Part of a small language model's weights.
Architecture: rotary positions, no biases in attention or MLP, normalized queries and keys.
Training: 576M tokens, 4396 steps.
MLP neurons of a small language model. Each row is named by its layer, matrix (gate and up: input weights) and neuron, and shows model dimensions 64-159. Each number is 50 + 15 x the weight over its row's rms, rounded and kept within 0 to 99. A neuron's up and down rows have the sign that makes its largest values positive.
A block is one neuron, or neurons of one layer that tend to fire together. Before each block is what it responds to, as a language model described it from the Wikipedia text at the highest values.

Description: Sequencing adverbs after subjects
L4.gate222:42 54 69 52 49 69 74 89 55 33 54 51 61 82 55 81 76 61 33 73 63 43 75 55 57 38 62 33 36 42 53 53 65 49 50 65 17 25 38 28 53 69 82 67 29 41 41 32 63 62 46 70 50 79 73 38 58 83 54 55 49 49 67 55 73 65 40 31 45 79 43 72 59 49 49 61 58 35 38 41 60 52 66 63 49 65 53 52 45 77 67 39 28 62 56 38
L4.up222:63 45 55 30 38 53 51 53 77 54 44 52 61 55 49 69 62 55 39 67 87 45 52 37 46 53 53 35 66 42 55 48 46 49 50 56 27 49 36 48 70 36 50 23 81 63 81 50 47 41 36 76 42 53 51 61 33 42 50 37 58 45 50 66 71 76 17 70 40 60 46 38 48 68 33 25 40 08 30 43 54 73 69 48 57 64 29 20 25 46 59 59 32 66 50 40

Description: Pre-verb auxiliaries and adverbs
L8.gate42:51 44 65 34 34 37 50 46 35 51 41 39 51 54 68 37 42 35 53 55 57 41 38 68 35 32 19 44 40 47 40 28 32 75 46 62 80 64 47 48 61 60 64 47 53 20 56 40 63 59 39 64 56 71 69 47 48 76 53 45 67 30 51 53 35 47 46 68 56 36 61 41 74 41 67 43 82 62 46 15 37 65 65 63 80 73 61 33 49 55 62 34 30 34 28 51
L8.up42:54 53 64 16 86 39 54 68 72 31 72 56 22 71 60 28 44 87 54 37 47 85 41 45 80 34 56 36 36 60 50 35 50 51 59 48 67 49 19 67 43 62 43 25 43 54 72 54 55 36 39 54 62 28 56 45 42 35 39 66 63 55 55 59 66 43 51 67 49 71 31 44 75 57 31 77 56 52 62 39 59 75 46 59 41 62 44 51 22 72 48 77 50 43 45 68
L8.gate158:47 42 48 39 29 79 41 36 52 32 72 43 54 84 56 58 61 37 56 38 43 69 55 56 52 44 43 51 48 66 28 55 58 28 50 49 40 48 52 60 55 53 77 49 44 27 40 37 46 26 21 30 38 29 38 46 41 57 42 47 46 36 30 20 58 30 51 79 32 69 53 56 64 39 31 38 58 56 68 68 51 58 53 40 62 51 55 44 39 62 66 53 30 35 74 51
L8.up158:52 47 38 53 58 52 34 20 57 24 73 71 51 61 24 59 50 42 33 50 47 46 39 54 53 28 17 61 37 33 41 52 42 50 50 52 36 70 35 62 61 27 37 50 20 57 48 65 41 55 53 45 33 46 72 25 49 53 60 47 56 14 39 80 72 41 51 63 51 44 56 24 54 36 32 37 73 27 63 49 46 43 39 23 42 44 46 61 48 47 54 54 61 58 36 14
L8.gate360:63 34 38 68 19 61 21 59 37 54 60 60 55 63 55 64 28 51 32 42 47 39 29 31 14 43 58 41 74 30 27 80 38 70 56 66 19 20 51 37 66 44 50 47 33 53 69 48 52 31 24 45 68 41 33 45 38 63 66 82 43 72 44 65 34 52 54 55 69 73 45 39 73 22 55 61 64 67 27 43 53 74 72 56 52 61 47 43 58 58 61 52 34 38 38 58
L8.up360:58 79 74 55 45 65 45 47 52 78 55 42 43 61 71 49 37 65 30 46 44 72 57 24 19 31 34 71 66 40 47 76 68 47 63 41 23 32 32 27 52 55 64 54 46 59 69 36 57 47 54 43 33 51 53 09 45 39 57 26 42 41 34 81 42 50 45 36 57 58 36 46 46 59 37 47 53 36 06 54 52 37 50 61 60 36 36 66 56 41 77 55 37 51 72 30
L8.gate398:70 67 59 30 29 55 47 75 41 47 51 82 61 55 51 48 38 52 53 60 81 43 26 48 36 53 48 41 50 35 51 46 69 65 42 60 54 58 66 38 44 57 54 21 43 43 42 70 44 51 51 33 26 68 49 43 43 56 56 62 48 58 54 55 52 43 35 47 72 32 53 33 47 56 71 56 62 70 40 39 48 47 47 20 21 52 55 47 67 77 45 65 28 58 56 44
L8.up398:24 47 53 28 31 48 57 56 58 64 28 55 65 56 51 69 57 41 73 49 61 45 82 52 43 27 40 35 43 62 26 56 38 32 41 61 80 57 54 29 61 50 49 64 69 50 60 66 44 50 40 24 28 60 57 51 44 76 55 57 74 45 43 59 48 57 39 47 42 25 27 70 32 64 24 71 57 48 35 60 51 29 69 55 51 35 48 34 44 55 19 59 39 41 53 75
L8.gate451:59 20 40 73 52 26 61 53 67 42 39 67 48 30 47 50 60 47 38 44 40 47 22 69 30 55 51 59 31 58 09 61 61 61 22 72 30 53 59 65 39 24 43 56 54 18 42 46 56 62 71 65 54 57 70 59 63 67 31 43 48 49 45 33 53 56 64 49 70 52 71 58 39 57 28 51 61 45 40 47 53 93 45 82 60 51 65 55 62 73 58 69 70 61 48 79
L8.up451:49 63 52 61 43 49 78 50 73 43 56 92 45 35 55 47 39 42 53 43 85 49 51 42 73 50 53 37 25 28 45 51 63 70 34 73 54 27 45 62 67 35 61 44 70 92 50 73 70 37 35 55 45 55 40 49 53 60 62 43 43 40 55 48 48 47 53 44 67 73 65 49 68 60 46 64 54 50 42 59 62 73 50 78 58 51 44 58 28 90 35 53 48 48 47 48
L8.gate467:46 55 62 52 45 51 65 12 64 34 55 61 47 39 73 64 38 51 45 78 50 37 60 67 53 59 20 49 63 50 64 39 55 56 56 43 39 51 43 67 74 46 47 81 30 77 54 74 31 56 42 62 49 38 64 58 39 47 71 36 26 34 57 70 83 29 56 58 09 70 39 51 71 52 47 49 67 64 38 39 49 37 48 65 49 59 51 54 45 61 63 78 44 10 48 41
L8.up467:55 72 33 28 40 24 36 66 58 31 39 54 62 73 30 39 59 41 22 25 61 42 58 67 60 43 49 78 59 63 48 62 37 72 42 47 49 48 38 54 66 45 61 35 46 58 41 74 45 50 37 41 49 41 30 47 38 60 57 51 40 21 37 48 47 28 28 40 52 44 81 48 42 38 74 37 24 30 65 30 83 41 41 56 44 64 37 24 19 76 57 58 27 63 62 31
L8.gate643:25 63 26 58 55 31 56 44 24 50 39 46 57 42 34 48 41 28 35 70 70 39 76 41 72 52 58 46 59 55 30 66 42 58 79 65 66 38 26 05 79 33 42 33 34 72 52 40 37 46 49 52 41 54 43 45 53 25 40 32 40 46 40 49 49 53 51 66 47 65 53 39 41 27 33 46 60 54 46 47 56 66 59 61 76 43 52 44 37 81 42 58 30 35 38 42
L8.up643:81 46 51 49 18 41 45 49 39 70 52 69 76 47 74 36 34 45 45 22 41 55 58 52 72 44 40 59 27 39 44 26 38 60 63 31 33 64 63 62 60 56 44 44 29 59 41 56 55 48 56 43 77 67 68 43 47 46 70 32 55 43 51 31 69 50 51 56 36 45 44 46 47 45 33 42 46 59 53 47 40 50 41 34 72 50 67 36 54 84 82 42 84 44 40 43
L8.gate706:43 54 51 49 27 50 68 36 43 58 50 35 38 63 16 80 38 49 28 38 59 58 46 60 52 53 56 53 63 61 48 52 67 61 51 56 50 52 41 46 67 53 61 38 62 47 37 64 61 53 28 52 74 33 34 36 45 61 52 64 48 49 50 72 36 19 68 31 63 65 88 37 29 44 33 36 74 42 38 40 34 58 56 60 88 21 69 67 43 52 68 48 44 43 39 50
L8.up706:83 52 46 61 55 59 44 78 46 78 60 42 44 64 87 84 82 43 37 61 12 60 40 50 41 66 19 61 57 59 31 40 31 66 19 42 40 32 10 57 52 56 17 68 70 51 61 49 63 53 49 49 50 37 40 33 49 46 53 58 54 43 53 37 29 38 56 54 48 48 58 76 06 18 64 47 78 24 49 55 40 60 51 75 47 56 65 68 60 50 34 77 41 48 38 50

Description: Middle-initial periods, word fragments
L4.gate304:71 50 60 30 54 70 48 69 32 80 56 34 73 74 46 37 36 75 43 45 72 51 55 68 40 38 49 35 36 44 63 60 48 67 58 37 42 72 49 71 37 50 48 54 38 26 47 40 66 61 52 65 60 54 46 60 48 34 29 35 29 64 62 42 55 40 82 57 69 28 71 68 36 78 37 54 43 40 35 44 50 39 45 30 65 53 44 48 61 68 38 33 36 48 65 57
L4.up304:78 53 51 32 58 61 63 71 47 45 41 59 54 45 78 44 48 37 41 58 43 51 60 53 40 55 53 43 40 42 43 37 33 48 63 26 12 39 35 47 63 50 56 37 48 41 65 64 70 24 58 79 32 32 64 47 34 55 41 53 73 66 62 62 58 38 57 14 61 55 48 59 33 41 52 49 41 23 49 41 71 47 77 27 06 61 51 67 56 40 43 32 45 35 20 60

Description: Verb-introducing function words
L6.gate48:74 73 66 43 65 28 66 53 49 68 41 32 57 50 40 30 60 69 54 64 35 22 51 53 34 38 54 54 59 37 35 17 51 36 32 27 45 48 49 67 63 49 31 58 56 55 76 42 73 46 41 51 49 17 57 29 47 51 27 74 52 70 27 39 59 58 57 46 47 51 37 72 36 47 55 62 34 63 45 68 33 44 58 26 70 05 66 39 44 56 40 51 30 30 44 41
L6.up48:60 54 34 35 61 34 39 47 53 49 46 65 34 36 49 82 45 36 36 59 41 52 50 50 31 53 46 60 65 19 58 51 50 38 59 54 52 38 41 53 66 55 43 41 29 53 67 63 41 54 47 38 44 23 44 62 62 45 18 65 13 57 52 56 55 46 46 39 41 56 49 24 52 32 44 23 39 26 29 37 39 37 83 43 50 26 60 32 49 67 26 57 41 58 45 55
L6.gate123:51 40 57 56 25 33 58 54 53 69 75 61 50 51 51 50 31 30 50 45 51 64 61 56 51 43 58 34 36 49 39 48 54 59 52 73 28 50 66 43 46 37 55 47 29 78 55 74 33 43 66 69 88 51 59 55 50 65 70 50 75 49 52 45 24 52 64 49 63 42 73 60 68 17 35 40 67 25 49 33 54 55 38 20 69 41 45 44 55 38 70 55 79 52 44 43
L6.up123:74 40 39 76 28 46 71 77 43 39 34 69 36 48 77 51 62 60 36 51 53 66 59 48 61 59 53 69 53 45 29 45 51 57 63 53 36 51 48 55 23 34 55 73 42 37 39 96 46 68 68 30 52 36 61 68 38 41 72 34 34 69 35 61 30 31 79 64 38 56 76 40 37 44 52 43 62 29 40 27 25 61 44 48 45 21 28 29 56 47 40 56 63 52 41 81
L6.gate365:69 34 48 59 36 39 64 38 42 46 69 62 51 66 38 25 55 32 35 44 47 56 47 67 45 46 25 47 76 48 56 56 38 60 46 40 45 52 64 43 45 63 47 56 30 44 62 58 17 53 49 29 39 42 79 65 59 38 67 71 65 60 32 52 37 33 53 51 70 40 52 56 50 56 48 55 72 66 32 40 43 58 80 44 60 58 64 47 53 45 47 63 50 64 44 47
L6.up365:78 48 58 55 34 60 48 66 57 44 72 51 44 50 36 40 40 35 63 75 59 62 56 80 67 42 42 39 61 29 64 37 61 27 47 26 52 58 44 64 55 61 70 77 32 21 55 48 74 53 65 34 68 35 76 49 48 41 22 39 52 64 49 40 59 53 44 56 74 61 58 49 50 46 54 23 45 56 32 44 43 56 54 49 46 68 57 25 56 63 26 38 53 21 37 45
L6.gate402:79 61 83 45 40 34 50 37 37 50 48 88 27 33 73 69 54 39 61 56 53 45 46 57 68 58 17 53 60 24 51 35 60 55 58 39 22 68 26 51 46 43 41 68 59 45 64 52 72 49 51 43 43 28 62 58 63 16 40 53 56 67 34 53 77 50 65 87 58 50 43 39 55 32 65 32 83 84 35 46 36 67 71 43 53 51 72 37 41 76 38 93 56 69 32 47
L6.up402:41 41 55 42 16 39 76 53 33 49 38 16 35 55 65 42 45 41 55 38 54 41 62 66 65 52 56 43 53 57 40 63 51 74 44 51 31 40 37 44 64 60 42 33 60 17 79 42 56 55 39 44 50 41 35 30 79 45 48 48 41 52 53 44 64 49 26 50 70 42 44 58 70 43 50 41 71 49 39 48 45 36 61 54 59 50 52 50 57 68 28 75 46 63 55 48
L6.gate483:47 75 40 50 36 66 45 42 56 25 45 50 65 83 62 57 47 49 31 30 49 62 80 40 62 53 31 46 72 60 33 79 52 70 48 51 54 47 54 21 49 64 50 25 75 72 34 53 35 57 57 46 57 46 36 28 70 27 50 28 73 41 64 49 39 83 13 40 64 39 43 82 44 79 56 49 57 63 39 55 56 42 47 41 36 63 30 40 27 64 27 70 51 43 63 56
L6.up483:60 51 30 38 49 58 61 26 46 71 62 48 48 42 64 52 37 47 59 57 67 29 51 61 55 69 58 09 39 44 44 48 47 49 41 58 36 61 40 54 50 52 50 30 27 80 39 45 36 70 47 56 65 35 55 52 84 31 40 43 57 70 54 52 40 49 33 62 66 60 69 42 68 41 51 41 41 56 43 82 45 49 36 59 50 20 66 60 64 48 53 48 63 45 74 48
L6.gate510:49 51 47 54 04 69 60 58 48 43 77 54 43 69 52 59 43 43 43 44 38 55 58 56 59 51 50 57 55 42 45 56 37 36 51 69 24 90 61 61 48 56 60 40 39 50 38 20 32 49 53 23 50 64 49 47 43 76 57 32 36 69 38 47 64 64 41 43 46 18 48 43 41 38 62 51 40 32 45 41 54 70 69 46 52 27 47 50 38 67 63 32 56 31 64 48
L6.up510:70 56 38 23 39 57 64 62 18 20 55 93 54 39 48 65 38 55 42 55 65 56 19 41 26 28 36 46 50 56 44 67 58 57 62 50 00 54 49 40 41 47 31 41 65 39 33 82 54 70 35 37 37 60 55 59 63 66 18 52 31 65 67 25 66 34 41 68 65 33 51 47 66 50 50 85 40 44 50 78 56 65 64 60 59 54 50 31 42 50 39 54 44 70 65 47
L6.gate627:61 28 52 42 54 66 42 49 48 28 33 56 78 33 47 70 48 28 52 54 32 55 31 63 48 27 35 43 33 64 50 69 50 66 41 43 60 48 54 45 46 20 57 75 11 32 47 49 72 31 35 69 44 56 77 30 46 47 54 72 74 32 58 48 50 31 40 38 64 65 34 57 45 46 50 66 47 59 46 82 50 52 14 45 56 66 56 49 51 49 80 49 84 69 57 38
L6.up627:36 26 46 18 48 48 67 37 47 55 57 41 49 37 69 68 55 64 54 55 19 49 57 51 29 44 31 61 84 46 38 57 67 60 47 56 33 54 44 24 50 64 40 46 68 58 60 54 44 59 57 60 60 33 20 52 71 64 72 48 45 76 68 25 49 60 30 53 41 60 26 48 54 61 55 34 79 26 55 51 38 80 54 54 30 74 59 28 61 52 39 62 37 31 85 47
L6.gate644:53 55 59 37 39 76 79 44 28 74 35 69 38 66 49 56 50 70 55 58 26 72 49 45 72 73 33 38 75 43 29 15 45 62 24 51 55 44 21 36 30 53 49 42 67 44 39 52 49 46 82 28 43 53 60 28 57 50 68 40 44 43 33 50 63 45 55 12 53 46 49 56 66 29 58 39 36 66 49 77 79 64 45 64 47 55 29 54 47 44 37 22 44 33 53 66
L6.up644:59 59 48 58 55 66 48 38 32 10 31 57 49 54 29 86 54 40 71 39 49 84 63 59 60 29 50 48 30 52 67 58 59 61 73 34 60 44 48 27 65 14 33 40 64 45 68 36 29 33 34 72 78 50 43 48 30 51 47 62 56 62 49 39 49 44 19 62 35 58 52 34 59 62 36 49 67 43 35 39 66 44 64 61 29 56 72 77 40 41 90 43 39 54 46 32

Description: Surname or initial starts
L8.gate4:27 27 28 41 39 46 28 30 46 45 60 36 63 63 39 52 47 38 47 75 21 49 45 61 19 48 77 54 27 45 87 44 67 28 27 65 55 37 38 38 66 78 43 63 71 67 61 39 47 48 39 40 29 31 58 62 71 53 49 43 74 46 73 69 72 33 40 43 19 59 61 86 52 66 51 38 65 69 55 66 52 91 79 38 55 49 59 42 46 31 43 37 35 53 77 25
L8.up4:68 55 47 46 36 60 59 54 60 40 29 61 47 40 45 32 35 34 51 61 23 30 41 46 49 37 67 48 40 49 47 61 58 27 14 42 54 26 40 35 63 37 35 30 50 72 21 39 37 83 46 65 63 33 86 74 42 45 79 37 59 68 29 71 27 67 51 51 56 78 33 54 78 19 80 39 42 70 53 48 82 70 44 54 44 21 49 31 51 61 61 37 37 55 69 49
L8.gate177:62 53 21 85 41 71 57 48 82 40 27 44 54 56 32 39 58 42 37 34 19 66 49 61 45 51 32 14 40 40 67 43 56 31 47 47 72 33 61 64 55 47 40 18 26 52 72 61 68 51 65 51 62 39 58 35 37 53 47 24 71 66 62 38 57 36 21 52 56 42 55 67 53 77 72 54 54 55 33 45 65 90 69 42 32 47 53 49 28 64 35 37 73 37 37 66
L8.up177:60 38 26 51 38 65 51 44 35 52 53 39 51 71 62 28 35 23 26 57 53 43 31 70 47 43 45 52 36 47 48 53 72 31 62 81 39 46 47 56 78 75 44 45 40 64 46 26 34 58 43 27 34 41 44 48 34 59 43 23 54 72 56 54 18 53 66 59 55 33 47 41 69 50 60 36 50 66 30 49 62 44 30 53 30 55 42 71 60 37 31 45 50 65 61 43
L8.gate349:71 51 45 54 74 72 58 61 41 57 63 76 83 36 60 35 45 46 73 44 41 43 33 26 68 69 45 34 43 31 61 51 76 26 42 64 38 27 71 49 58 55 57 46 62 37 57 25 52 72 57 49 40 60 56 42 41 26 60 42 51 57 47 70 92 61 70 47 63 33 39 60 30 50 69 68 50 61 31 40 42 62 54 32 59 35 45 42 73 56 61 31 37 84 45 39
L8.up349:39 70 44 55 44 49 56 54 73 48 47 53 45 85 37 79 81 29 34 71 33 55 60 58 62 43 59 31 70 39 70 32 92 40 59 46 42 34 51 60 50 50 62 47 46 58 31 55 37 43 64 53 77 76 29 69 55 62 41 30 42 53 39 41 39 57 63 43 74 53 60 66 51 50 27 34 57 61 40 47 38 26 53 52 48 17 36 46 44 43 64 41 61 19 66 28
L8.gate517:56 67 44 64 48 36 59 57 50 56 69 55 32 48 67 47 52 35 33 68 49 48 39 53 14 47 33 29 55 51 24 58 64 29 12 58 12 53 57 38 54 34 36 77 48 60 56 36 24 74 44 30 49 48 50 61 55 69 35 46 64 51 58 56 52 47 59 37 47 96 50 49 78 41 40 33 23 49 71 68 26 89 55 26 61 62 53 40 77 61 52 57 59 53 45 69
L8.up517:68 31 61 56 54 36 30 26 29 60 51 43 53 29 57 60 64 55 28 42 47 43 30 34 74 70 71 62 74 41 46 60 30 28 53 37 71 47 41 26 24 41 48 42 56 44 64 14 46 34 61 52 72 45 41 47 41 59 33 37 35 52 37 45 61 35 59 59 45 48 20 52 55 50 77 53 22 34 47 35 86 53 74 35 32 32 39 20 37 50 75 37 56 34 60 30
L8.gate602:70 72 14 53 30 65 28 25 56 58 47 17 59 72 83 62 43 45 37 35 61 81 56 88 38 41 57 45 53 61 40 64 51 60 49 41 24 32 39 62 49 39 40 53 67 70 66 56 49 53 46 76 76 42 82 43 55 56 46 51 54 61 35 36 65 41 32 32 52 47 34 42 41 56 30 51 39 42 55 67 21 36 57 54 57 44 53 59 45 43 51 62 40 60 44 55
L8.up602:56 35 46 46 53 63 66 77 71 57 38 78 65 68 59 47 41 32 46 55 57 45 46 55 35 58 28 69 58 30 60 57 42 52 51 52 34 57 69 53 54 27 55 45 89 39 53 32 59 55 46 58 55 14 70 31 34 37 28 60 54 49 23 44 47 33 47 50 46 61 41 82 50 44 48 35 61 44 42 47 50 38 58 64 32 51 51 49 60 44 44 40 37 12 54 24
L8.gate612:51 57 22 78 70 54 48 36 69 45 55 36 27 36 83 37 63 44 51 74 72 36 34 69 43 83 46 45 16 37 43 76 68 47 24 62 73 42 36 14 51 46 55 68 60 53 45 54 50 67 35 67 90 57 28 17 39 35 71 47 65 59 46 44 41 35 89 56 41 59 28 30 47 59 24 26 68 56 50 41 50 52 46 33 47 59 48 47 54 49 58 72 20 51 37 55
L8.up612:43 54 62 56 69 73 31 67 39 54 51 50 24 43 61 53 62 45 32 46 25 47 43 57 41 64 31 49 71 47 75 32 62 39 52 47 50 37 27 45 35 44 52 21 31 69 70 52 44 48 50 63 45 65 44 44 73 25 54 54 62 67 46 45 60 60 71 32 52 35 64 50 48 53 76 51 58 53 42 42 61 66 44 37 46 38 40 65 77 72 53 35 59 51 32 42
L8.gate614:82 72 42 63 42 46 69 60 47 69 35 49 41 42 71 52 56 45 38 24 62 76 14 49 26 60 41 39 63 42 73 58 38 70 56 61 45 52 48 33 26 22 69 40 80 49 43 25 60 51 44 67 56 49 52 56 86 43 41 68 55 28 47 42 39 51 55 42 39 54 46 72 48 42 40 39 62 39 50 70 56 66 45 53 48 37 64 72 79 49 57 57 26 41 69 38
L8.up614:60 45 56 63 71 38 57 47 45 30 35 29 72 48 31 45 63 55 41 55 37 38 59 37 41 33 65 23 37 70 37 65 62 52 45 33 41 32 45 78 14 16 60 54 45 23 58 49 63 47 49 65 45 61 68 27 66 22 71 64 32 25 36 47 59 61 70 64 64 48 53 57 56 52 40 29 69 40 23 64 29 58 59 54 39 52 40 55 75 64 68 41 27 31 44 44
L8.gate809:29 38 50 59 58 56 61 45 44 54 47 58 44 72 38 61 53 40 40 57 49 59 50 35 49 53 58 53 48 46 66 60 49 26 55 27 45 31 43 68 27 39 51 56 50 66 90 39 65 36 68 54 78 21 42 40 51 42 59 27 27 61 66 55 63 32 20 54 70 41 55 42 62 46 50 13 58 68 40 54 88 57 53 38 45 26 67 63 67 47 54 56 30 15 60 49
L8.up809:59 43 34 51 55 81 42 65 49 58 63 39 45 70 56 54 54 39 76 61 31 56 20 66 48 41 55 29 41 58 68 87 51 27 64 60 75 25 53 50 45 68 50 63 50 29 47 46 49 31 63 47 26 34 46 58 44 55 38 26 47 56 50 53 34 64 56 31 60 27 55 57 21 65 48 30 53 50 66 73 86 47 51 38 41 59 41 35 78 24 65 56 43 49 50 57